python train.py --num_hidden_layers=14 --hidden_size=768 --num_attention_heads=6 --num_key_value_heads=6 --head_dim=128 --intermediate_size=2048 --vocab_size=8192 --hidden_act="geglu" --norm="rmsnorm" --norm_place="peri" --norm_eps=1e-06 --positions="rope" --rope_theta=1840.0 --rope_fraction=0.5 --qk_norm=false --attn_scale=0.0884 --bias="none" --tie_word_embeddings=true --parallel_block=true --extras=["capped logits"] --init="trunc" --init_std_qkv=0.0231 --init_std_o=0.00436 --init_std_up=0.0231 --init_std_down=0.00267 --optimizer="adamw" --learning_rate=0.000395 --beta1=0.95 --beta2=0.98 --weight_decay=0.47 --lr_head=0.00465 --max_grad_norm=0.5 --warmup_steps=331 --schedule="cos" --final_lr_fraction=0.1 --batch_tokens=[65536, 131072] --max_seq_len=512 --doc_mask=true --train_tokens=902600000 --max_steps=9490 --dataset="wikipedia_en"
MLP neurons of a small language model. Each row is named by its layer, matrix (down: output weights) and neuron, and shows model dimensions 288-383. Each number is 128 + 32 x the weight over its row's rms, rounded and kept within 0 to 255. A neuron's up and down rows have the sign that makes its largest values positive.
A block is one neuron, or neurons of one layer that tend to fire together. Before each block is what it responds to, as a language model described it from the Wikipedia text at the highest values.

Responds to: Foreign proper-name onsets
L5.down122 [166  78  81  89 124 156 122  92 128 149 127 116 130 142  72  93  99 132 100  93 121 171 202 177 131 132 150 192 170 115 127 107 185 145  99 185 109 103 147 133 114 110  49 125 136 145  92  67 119  92 116 159 102 160 184 118 127 115 105 121  82 150 199 144 186 121 211 160 114 130 130 131 141 141 108 149 160  89 123 113 133  95  99 106 148 138 125 120  84  80 177 146 157 137 165 129]
L5.down153 [194 111 136  64 112 136  98  89 122 135 149  72 111 103  83 117 114 146  88  66 109 140 129 141 121 133 128 151 137 126 143 175 123 103 104 183 158  99 114  81 108 141 110 129 162 144 138 109 183 115  80 102 107 100 100 114 139 153 135 126 137 115 140 147 142 156 186 116 144 126 165 129 148 150 112 125 165 122 145 154 144 115 106 135 112 118 121  74 143 117 145 135 182 128 159  56]
L5.down444 [169 153 126  90 141 158 140 151 113 175 142  53 158 143 110 122  92 166 140  66 117 133 143  45  96  46 142 114 142 143 122 163 125  98  97 140 141  90 113 158 119 141 107 142 142 168  77  86 186  88 121 154 142 115 165 167 146 145 100 115 106 138 105 119 114 144 143 146 133 143 140 103  85 162 142 134 182 122 115  74  98 119 121 102 157 105 130 159 156 144 168 165  98 104 104 142]
L5.down532 [208 132  85  99 157  92 135 115  52 116  90  95  84 123  93  69 152 122 130 116  95 112 132 175 127 117 157 137 160 129 144 126 194 137  54 139 151 139 111  93 152 124  94 127 169 151 154 105 110 146 136  97 127 124  93 158 176 167 123 123 100 162 127 125 108 122 144 155 125  96 159 171  68 172 105 102 145  55  84 145 132 144 111 107 175 108 136 116 130  84 108  81 116 109 137 108]

Responds to: Possessive markers
L5.down73 [114 123 120 200 126 164 148 177 136 117  85 133 100 109 108 113 118 155 163 137 105 115 167  98 111  50 123 140 102 150 108 133 101 161 159 189 141  91 140  89 117  97 112 169 149 170  91 138 128 147 110 123 177 107  88 100 159  86 129 159 154 101 160 182 121 171  86 207 100 110 149 116  81 118 108 111 122 133 143 105 179 122  92  89 114 114 106  95  82 116 116 109 137 109  83 136]
L5.down397 [143 189 176 177 125 124 111 144 137 119 133 152 107 105 168 130 150 132 151 106 122 143 175 116 148 146 190 129 113 105 167 118 109 130 130 127 127 189 113 112 124 120 130 139  90  97 121 182 119 178 102 138 197 110 128 146 138 132  78 145 139 131  75 132 187 132 134 255 148 140 191 127 148  94  90 149 141 119 152 128 151 163 132 116 134  91 155 135 127  97 141 101 178 178 107 150]
L5.down470 [115  96 123 111 140 162 117 144 111 153 175 164 146  80 160 142 133 147 117  94 110 145 112 158 123 141 106 172 109 128  93  95  50 104 157 128 122 145 173  75 114 159  96 145 144 106 117 158 162 161 144 108 131 187 124  83  80 136 114  94 100 128 127  79 125 130 106 162 149 116 101 123 129 131 193 135  87 109 111 126 159 163 148  49 147 122 115 153  83 104 127  83 147  41  84 136]
L5.down1592 [111 117 146 209 134  75  74 142 150 135 110 143  90 102 137 185 156 127 136 128 138 155 140  99  95  99 162 126  98  90  96 182 105 135 134 179 111 108 148 166 107 118 196 153  98 134  98 142 130 129 154 190 158 100 148 110 139 140 140 124 118  83 161 152 168 147  99 198 140 154 156 130 110 104 152 103 137 139 145 146 220 138 119 156 124 118 117 100 119  97  89 111 179 109  96 164]

Responds to: Month names in dates
L2.down319 [159 145  98 107 111 137 119 102 115  80  91 126 184  76 132 122  76 111 203 140 202  73 161  93 136 101 115 116 123  97 180  83  72  93 160 126   7 107 134 141 155 121 116 102  82  85  99 151 100  92  93  38 161 108 158 162 156 175 184 138  99 120 146 148 121  57 147  67 153 128 116 157 120  87 148 144 133 123 104 115 152  82 136 132 152 181 148 201 130 141 114 138 161 138 158 141]
L2.down1582 [106 143 156 131 151  96 178 151 134  96 204 102 141 129  63 146  92 120 140 152  82 163 130 172 111 182  90 120 128 195 106 134 151 102 122 133 149  73  90 120 142  77 127 192 164  88 155 130 113 127 103 103 132 118  70 169  65 168 113 154 128 152 157 164  48  84 114  65 124 142  95 166 109 150 117 183 156 153 148 117 106 116 142 112 111 155 131 163 159 151 127 143 118 169 127  97]

Responds to: Month names in dates
L10.down206 [119 132  98 123 102 129 135 118 186 126 145  95 129 107 112 159  93 112  79 121 101 205 149 130 137 113 126 137 111 136 145 114 118 152 126 130 165 134 129 207 125  67 145 139 113  95 155  94 135 141 133 142 138 155 136 153 170 155  94 133 118  78 112 124 152 114 125 134  88 122 186 126 144 108 124 148 128 136 133 100 167 149  81 120 180 199 134 142 120 163 115 163 115 133 145  53]
L10.down463 [131 141  92 142 151 147 134  75 211 110 193 150  94 151 138  52 176 105 153 124 121 199  96 175 144 148 151  34 165  85 173 119 152  69 100 127 131 140 122 161 141 137  80  91  74 109  23 133 102 108 131  98 138 107 181 103 151  93 130 125 100 104 167  70 149 107  93  62 110 163 123 120 108 115 129 170 195 155 146 142  64  88 173  67 129 144 121 115 143 131 149 116  45 164  84 136]
L10.down1540 [115 118 176 178 178 134 157 138 118  90 138 115  96 138 181  76 151 194 121 137 149 130 143  90  61  76 137 111 144 173 136 179  96 109 140 104 171 136 214 109 153 111 103 138  75 220 105 163  99  81 165 179 107 135 180 128 130 127 155  67 129 146  29  82  81 139 148  95 104 191 149 156 137 169  96  73 137  98 112 135 132  61  95 165  80 132 114 186 133  99 170 103 101 128 136 219]
L10.down1743 [133 110 104  95 122 140 126  85 161 108 164 222 127  76  96 103 139  99 125  65 111 127 159 100 126 125  91 127 148 129 141 192 143  99 176 139 198 132 148 184 166  89 165 120 193 110 168 146 141 131 140 165 131 129  88 116 131 185 131 161 139 147 103 192 135  83 121  24 132 170  93 112 114  92  99 170 112 120 167  83 142 121 113 158 140 108 178 116 108  97 147 127 204 143 147  87]
L10.down1749 [168 135 166  75 143  94 135 154 162 101 154 171  86 145  95 122 148 108  96 129 136 137 116 143 151 102 181 113 128 166 183 164 163 162 174 148 143 115  87 119  51  94 138  58 161 149 116 178 160 131 136  95 144 122 136  82 114 121  79 129 111 142 160 150 132  73 104 102 120  59 113 191 129 110  88 152 161 100 182 141 136 127 105 151 159 114 149 124  96 134  50 101  81 157 219 135]
L10.down1777 [159 150 145 122  89 114 109 151 144  97 151 159 141 160  86  80 110 126 124 148 139 111 101 111 125 172  91 116 154 182 139 138 115 109 139 111 133 145 158  81 149 151 113 110 138  95 128 111 134  98 151 140 150 131 142 114 110 130 194  89 152 147 141 131  83  86 158  75 126 145 156 169 122 117  46 108 131 182 141 134 106  46  91 106  99 105 142 149  92 153  78 123 125 146 142 136]
L10.down1877 [173 137 103  85 141 117 139 123 100 138 145 155 150 155 145 181 141  71 152 103 140 153 170  96 172 110 145 133 120 126  85 142 118 106 155  71 115 120  93  99 134 128 150 126  95 181 163 137 152 140 137  94 122  74 163 143 137 121 155 157 109  83  83 135 173 137  99  73 195  94 157 177 111 172 115 131 140 124  89 101 131  89  94 123  83 168 144 126 176 146 137 127 118 122 134 153]
L10.down1905 [112 145 167 109 159 139  68  91 134 124 150 145 136 122 152  97 135 194 134 192 127 102 110 139 131 150 119 152 130  71 107 103 119 128 144 145 155 130 142 115 166  88 117 182  88 145 141 160  95 183 100 178  68 133 119 156 168 123 174 121 127 139 113 151 169 154 102  76 149 135 103 163  93 132  80  99 170  88 151 133 166 109 143  88 116 127 160 168 127 144 118 109 165 174 139 139]

Responds to: Before sports team names
L10.down355 [ 84 106 123 131 183 149  87 141 156  81 129 123  75 157 110 121 145  90  97 162 161 120 103  85 161  79 104 173 116 140 150 177 200 108  87 132 113 160 117 150 146 166 143 165  68 110 159 124  92 146 144 113 119 128 115 144 138 102  56 114 140  88 133 161 136 145 181 130  90 123 116 162 118  89  72  63 128 162  74 181 124 107 137 111 120  91 169 142 143 182 105 161 135 140 114 136]
L10.down701 [180  99  95 142 128 156 160 144 104  62 118 149  88 160 145 132  81 103 163 126 197 156 117 135  65 176 147  79 129 119 179  94 120 135 121  80 136 118 123 150  77 202 165 103 114 145 128 110  85 119 135 214 157  94 166  78 116 148 148 146 118 108 130 144 103  36  77 135 105 171 143 167 100  65 187 173 172 179 124  65 105 108 125 115 148 128 105  73 163 142 130 123  88 145  71 119]
L10.down1010 [ 99 133 140 129 130  51 115 124 135 198 105 165  91 153 116 152 146 151 123 110 110 158 138 107 142 113 146 114 109 181  98 140  55  91 106 125 109  54  88 125 103 115  80 166 158 134 127 125 223 135  81 134 127 119 106 110  86 145 143 101  65  93  90 159  96  97 129 227 159 139 168  80 121 172 155 139  99  70 124 121 135 129 157  80 160 140  82 104 157 130 183 106 166 139 109 147]
L10.down1031 [149 152 167 130 107  97 136 155  89 130  89  93 177  76  66  89 123 118 124 158 102 137 121 140 100 139  60 168 120 157 148  93 108 156 121 163  95 169 123 115 171 195 158 186 144 145 102 101 106 180 100 129 135 106 172 129 128 111 153 116  68 119 125 202 121 224 142 167 149 128 107 154 169 137 154 106 136 187 147 105 152 120 125 124 174 133 115 148 101 156 137 157 161 152 156 109]
L10.down1064 [173 132 133 105 128 131  89 126 149 153 110 115 125 185 161 173 144 145 126 121 133 125 184 140 127 118 150 129 131 158 113 135 130 152 174 161 167 125 109 176  97 167 103 112 169 142 196 148  87 205  58 154 115 142  65 128  96 128  98 127 117 127 172 130 131 159 121 255 113 173 102  46 159 191 175 155  65 129 129 111 123  75 124 157  88  98 179 145 151 121 150 158 105 166 139  99]
L10.down1298 [153 120 172 104 132 112 132 211 112 138 157 125 142 172 173 151 131 133 142 132 117 100 125 142 116 124 106  97 103  65 158 165 165 124 118 129  89 134 123 134 137 153 174 119 200 131 127 124  97 133 114 111 149 157 109 145  90 162 124 160 120  80  85 146  81 121 143 196 115 116 190 113 140 141 119 153 114 144  41 108  55 171 126 150 110  72 128 146 152 166 135 118 125  74 160 163]
L10.down1606 [ 98 112 126  88  95  92 115  92 162  99 120 144 113 100 107 161 135 102 122 109 160 168 161  60 143  50  99 111 150  25 138  94 134 102 134 117 139 120 122  82 134 135  28 155 148 137 106 121 100 117 161 123  71 117 145 102 112 135  82 122 157 109  93 115  99 187 162 154 145 152 129 162 106 168 148  92  99  83  49 124 108 128 108 116 104 155  41 129 134 138 157 136 132 128  97 182]
L10.down2018 [100 169 101 145 170 159 169 184 150 155 123  70  30 121 130 106 157 156  92 143 133 135  97 166 122 106  71 176  68 178  98 139 181 142 172 136 118 115 118 112 142  96 138 205  79 115 151 110 135 157 161 127  60 179  94 166 137 117 127 151 183 117  92 131 143 159  95 133 130 179 133 163 109 140  79 108 154 152 116  95 111 152 138 139 122 177 128 102 111 149 206 116 151 113 118  67]

Responds to: Abbreviation letters in names
L2.down274 [170 176 125 102 155 164 120 117 183 134 154 122 125 167 176 116 159 142 120 121 133  93 190 167  59  97 114 135 147 117  94 162 162 107 104 152 120 101 169 116  89 104 119 177 107 146  88  76 133 108 133 117 157 187 186 130 110 136 187 103 114 120 148 121 115  59 106 130 119 127 121 121  74 137 116  94 182  63 125  90 117 110 101 215 148 163 131 158 162 146 120 134 158  77 156 102]
L2.down995 [ 90 161 175 131 171 121  62  96 149 173 135 151 118  73 164 107 136  84 138 140 126 178 125 144 125 121 138 115 140  82 146 137 118 167 122 117 134 154  95 111 131 127 159 200 124  93 125 118  86 157 152 150 120  81  98 134 158 171 112  78  88 119 125 136 120 128 113 158 155 138 132 105 121 135 130  92 173  75  82 131 111 127 100 122 154 123  79 124 165 162 125 125 194  93 128 124]

Responds to: Possessive markers
L2.down633 [ 65 151 136 135 101 138 111 189 121 121 147 113 156 110  86 104 107 168 164 141  70 145 111 153  45 105 104 144 157  65 125 132 144 157 114 148 155 138 195 125 125 133 124 113 121 161  98 149 145  87 153 182 151 108 179 125 202 171 184 112 131 104 114 182 185 158 148 114 162 190 110 104  80 162 155 120 152 108 109 141 178 144 111 103 136  84 111 187 109 128 161  57 158 151  96 172]
L2.down833 [130 193 105 178  82 103 162 138 175 155 141 102 173 131 144 100 126 176 110  88 110 169 173  95  62 186 133 111 135 142 116 194 117 123  92 134  96 149 147 107 118 149  76 111  72 158 151  60 160  92 103 132 128  97 184  71 131 173 172 129 158 101 136 140 106 163 129  86 149 116 178 126 147  87 120 100 148 142 124 111  98 169 170 137 184 125 113 128 103 124 139 134 151 155 139 108]

Responds to: Date before year
L5.down48 [ 93 144 153 130  93 156 182 111  92 179  65 123 196 127 155  89 204 170 141 141 144 135 151 136 149 160 140 153 112 155  87  93 152 159  93  93 175 134 174  88 125  84 139  43  86 105 158 180  83 141 111  56 115 151 164 112 126  66 119 117 102 136 126 159 138 109 103 150 147  91 181 115 139 107 133 147 162 179 162 114 100 108 108 130 153  94  43 138 178 138  97 139 117 173 169 156]
L5.down220 [127 126 111 183 121 132 175 121 129 127 164  82 136 119  62 116 120 121 144 158 108 141 120 242 182  26 146 145 186 140 131 154 144 191 137 137 152 140 101 126 172 102 101 196 187 171 129 113 118 104 143 112 129 125 142 149 131 152 154 125  73 115 130 169 169  31 157 103  93 144 225 144  81 102 111 188 150 115 132  76 139  97 134  97 129 154  96 165 145 116 108  65 156 126 139 128]
L5.down981 [196 164 131  74  93 132 110 127  92 117 119 138  95 111 122  57  88 147 160 116  61 161 102 184 160 123 109 124 111 147 121 135 119 142 100 107 126 152  71 177 132  71 113 103 173 137 127 105 124 159  84 139 107 184  87 154 135 143 172  50 119 113  99 160 159 132 107 135 147 131 152 131 192 100 127 109 100  90 117 117  80 108 150 133  71 133 104 132 115 168 143 162 117  81 155 151]
L5.down1847 [167 117 141  97 109  59  92 163 134 143  79 116  84 130 151 162 163 128 145 144 147 143 129 105 134  55 152 145 110  88 182 162 112  81 101 124 118 176 126 190  89 179 152 127 152 195 102 126 115  94  80 129 166 186  65 138 151 133 221 124  85 131 120 181  89 137 169 120  97 114 255  77 142 123  88 122 158 117 153  97 115 190 164 119 140 132  81  54 127 151  85 164 118 135 170 110]

Responds to: Preposition before team or opponent
L5.down719 [121 159 184 101 144 127 164 146 118  80 144  40 129 121 183 140 135 141 145 129 192 120 189 107 126 133  99 157 144 194  83 117 116  48 153 197  98 128 110 199  95 110 114 132 172 157 101 157 103 174 144 137 136 187 111 170 130 125 129 108 106 192 165 100  83 106 156  90  99 118 123 102 161 134 160  96 154 147 169 139 167 108 123 102 149 164 139 180 158 223  84 104 143  95 137 162]
L5.down1334 [112 103 140 135 164 134 129 141 151 147  89 133 113 166 119  96 215 103 111  90 176  80 162 116  59 108 122  85 108 150 113  92 106 111  97 133  95 150 137 146 143 126 205  94 116 102 147 138 139 128 135  82 118 118 132 127 159 124 160 157 107 145  43 143 131 107  98 165 157 107 136  44 115 155  82  90  90 106 162 129 134 119 144  43 150 172 134 152 124  71 121 174  79 122 196  97]
L5.down1732 [115 125 132  81 101 154 104 140 155 107 115 164 138 112 136 151 134 120 140 163 141  78  63 170 173  86  88  92  71 166 190 132 142  85 123 110 188  56 138 173 133  95 150 186  92 144 113 142  52 108 112 115 167 128 173 118 110 113 162 148  89 210  75 145  99 180 104  98 139 160  68 150 142 138 124 112 115 143 173 107  86 118 132 100  87 123 145 128 113  72 158 127 102 106 117 172]
L5.down1888 [153 127 197 200 142 168 127 169 155 103 109 176 153 105  98 112 125 166 136 185 114 115  79  75 137 114 131 143 189 129 114 156  67 103 136 171 132 153 161  65 145 114 169  83  46 116 174 143  50 120 166 147 134 141 212 163 126 145 103 166 140 118 148 172  64 122 152 122 124  80 122 113 108 165 136 194 179 201 152  91 175  91  76 161  71  83 130 130 104 117 138 120 148 173 150 123]

Responds to: Determiner before event nouns
L10.down20 [193 153 173 135 134 137 148 131 172 161 103 121  94 115 135 151 124 104 156  99 170 144 114 143 186 125 181 156 155  80 165 183 137 160 148 182 140 135  89 174 116 144 192 150  83 126  66 141 123 130  56 144 198 114 145 141 187 123 122 156  63  87 100 125 115  84  94 152 133 146 119 159 114 121 128 150  98 161 156 120 179 170 123 136 151 155 126  99 140  94 106  95 119 151 167 115]
L10.down196 [ 83 202 161 118 191 145  77 157 142 164 106 112 124 158  68 124 113 109 120  93 145 137 107 139 150 175  67  95  81 138 116  84  70 148 163 124 131 169 148 129 164 138 159  75 201 119 193 102 100 169  98 102 197 117 220 124 146 116 172 117  82 119 141 135  82 158  94 175 145 142 107 153 108 192  74 144 124 172 104 174 194 151 138 116 104 148 119 102 165 121 126 119 144 151 153   2]
L10.down414 [156  56 140 108  36 155 217 130  86 135 111 124 153 110 142 191 128 147 141 153 117 120 157 117 104  63  73 112 134 114 115 169 139 158 154 162 145 164 113 144 139 167 115 175 137 116 177  99  75 133  98  98 163 108 138 180 128  99 103 127 141 152 120 123 114  82 140 149 134 138  70  63 133 180 137  85  95 148 144 153 154 137 129 139 158 146 126  93 133 136  79  49 139 151 151 130]
L10.down1152 [148 157  79 154 133 106 131 160 136 102 116 113 168 161 159 119 155 107 100 133 134 136 147 155 159 160 139 105 160 110 172 121  95 148 162 116 179 154 100  86  78 112  99 139 128  71  97 155 168 124  41 144 152 143 144 147  97  68 164 145 141 113  45 138 162 100 109 167 130 125 152 160  81 174  65  97 142 152 105 119 121 160 158 133 120  66  42 129  84  95  99  75 181 148 154 116]
L10.down1181 [ 85 109 135 138 109 135 106 135 120 156 138 134  63  96 162 110 130 142  95 202 158  94 140 127 113 106 110 153 106  82 172 172 218 160 131 186  32 101 107 131  62 169 129 112 143 142 198 130  97 129 144 120 108 155 143 150 121 128 146 138 133 126 129 122 111  86 123 207 128 103 169 148 115 179  98 118 169 179 155 175 121  64 161 104 119 117 155 159  60 136 117 118  57 193 165 164]
L10.down1500 [137 149  97 172  90 122  95  97 108  89  75 147 133  94 131 122 169 163 109 170 149  94  74 199  83  92 122 128 125 106 109 154 121  95 155 109 189 133  92  75  88 129 170 155  86 128 121  84 119 125 181 122 167 143 157 160 136 150 113 126 119 131 136 115 143 122 142 135 141 133 118 144 133 104 121 107  71 104 121  93 143 144 123 110 216  79  61 114 136 105 121 145  90 162  59 148]
L10.down1553 [165 200 161  96 135 137 165 140 154 152  91  83 110 125 107 149 160 125  88 117 109 119 118 110 118 112 119 173 102 117 144 169  66 150 154 113  73 193 185 117 109 159 112 103  77 174 107 188 168 126 103 141 173 117 133 119 115 185 103 155  90 154 188 183 141 106 132 102 127 104 134 116 154 126 161 146 164 132 121 185 173 157 132 191 139 136 103 136 127 119 132 151  80 129 148 135]
L10.down1615 [155 136 237  86  52 188  92 124 125 124 117 100 175 118 120 139 152  91  56 188 156 154 184 113 152 193 135 178 121 130 145 129 109 123 191 174 125 139 115 171  85 120 154 111 157 134 145 129  93 141 111 143 121 102 161 123 137 129 113 135 132 113 181  85 171  66 149 163 100  30 140 135 116 143 137 162 117 149 147 131 160 115  73 116 142  82 135 137 113 163 131  89  92 137 105  88]

Responds to: Pieces of rare names
L10.down545 [166 124 148 142  78 156 149  62 112 143  96 137 104  94 157 144 128 159 113  98 107 183 107 179  66 102 119 117 157  86 182 212 153  91 130 119 139 165 149 109 129 100 121 141 145 143 175  69 130 120 184 126  56 145  43 123  98 170 125 127 128 175 111  89 105 105 125 182 156 166  76  85  64 134 139 104  71  62 148 128 153 111 173 102 139 149 107 116 137  92 160  91 156 154 133  56]
L10.down866 [122 123 148  89 112 122 172 165 200 141 177 102  89 142 110 130 107 166 127  98 126 127 154 178 185 152 131  97 149 158  62 168  97  86 162  89 139 196 155 144  59 132  99 116 138 111 141 155  79 168 141 146 105 145 175 117 101 105  70 174 166 135 116 114  92 119 124  53 118 102 192 162 109 151 113  82 140 151 118 131 114 106 104 153 123 169 167 110 142 200 105  95 143 196 147  80]
L10.down1312 [156  87  93 152 116  81 133 160 112 155 212 131 131 184 121 156 159 135 191 143 115 123 109 173 136 136  97 124 152 154 160 124  81 123 182  58 140  92 166 137  90  70  58 201  87 107 156 159  80 134 125 113 134  52 147 115  90  99 142 100 128  97 132  82 164 187 177  38  93 160 203 117 141 160  75 127 195 118 140  71 120 127  95 122 167 101 140  94 115 114 130 105  68 123 118 125]
L10.down1333 [ 83 138 202 130 131 148  39 131 127 144 168 174 156 127 108 140 154 109 177 163 120 124 109 155 112 137 114 167  69 121 162 121 127 112 150 182 133 107 174 162  83 137 195 132  97 110 149 141  71 118 134 109 106 140  99  77 139 119 161 131  99 162  91 114 173 108 187  60 183 136 155 106 101 148  88 118 128 170 155 123 125  85 115 120 121 124 136 149 121  85 159 122 143  96 100 128]
L10.down1424 [120 116 194 131 152 109 176 113 108 165 118 110 117  63 120 108 113 133 152 199 186  99 114 128 167 130 137 133 134 128 174 146  67  46 114 160 119 152 181  87 121 145 147 131 166  91  93 176 150 119 126  69  96 124 119 101 152 103 198 135 175  99 116  65 118  99 146  60 155 110  78 156 119 103 141 154  69 111 130  97 156 103 172 126 143 119 107 162  86 122  77 172 207 127 173 166]
L10.down1605 [132 119 115 131 179  95  64 123  70 149 178 123 116 133 176 160 134 163 112 170 111 156 145 102 143 171 167  97 119  82 135 156 123  98  68 129 115 140 124 131  86 144 147 127 118 118 180 126  82 108 165  75  83 160 133 112 145 145 128 187  92 202  75 123 131  85 115   5 196 130 136 170  97 147 112 103  99 128  75 152 121 118 131 136 130 149 183  98  92 121 118 145 131 154 167 138]
L10.down1716 [ 64 134  92 154  91 131 150 107 137  78 170 137 107  62 140 123 132 141 136  87 160 159  67 151 103  79 149  95 134 144 131 152  88 124 172  31 102 153 131 143 108 108 134 142 109  94 100 117 111 144 131 144 141 119 150 114 188  92 133 139 155  81 157  84  89 127 181   0 136 146  80 155 144 102 113 163 160 130  94 100 140 150 137  90 117 132 106 121 141  74 121 126 111 142 167 143]
L10.down1798 [150 166 173 125 181  85 160  61 116 177 140 112 127 113 112 106 125 164 121 108 127 119 139 140 119 108 133 142 133 124 159 145  10 113  74 155 156 101 180 109 163 130 140 214  93 118 121 104 106 114  77 120  66  74 127 118  90 149 145  91 148 168 115 134 113 144 140  82 172  55 144 228 135 160  85 128 130  89 147 136  74 135 132 169 150 186 120 142 152 154 101 173 134 136 139 198]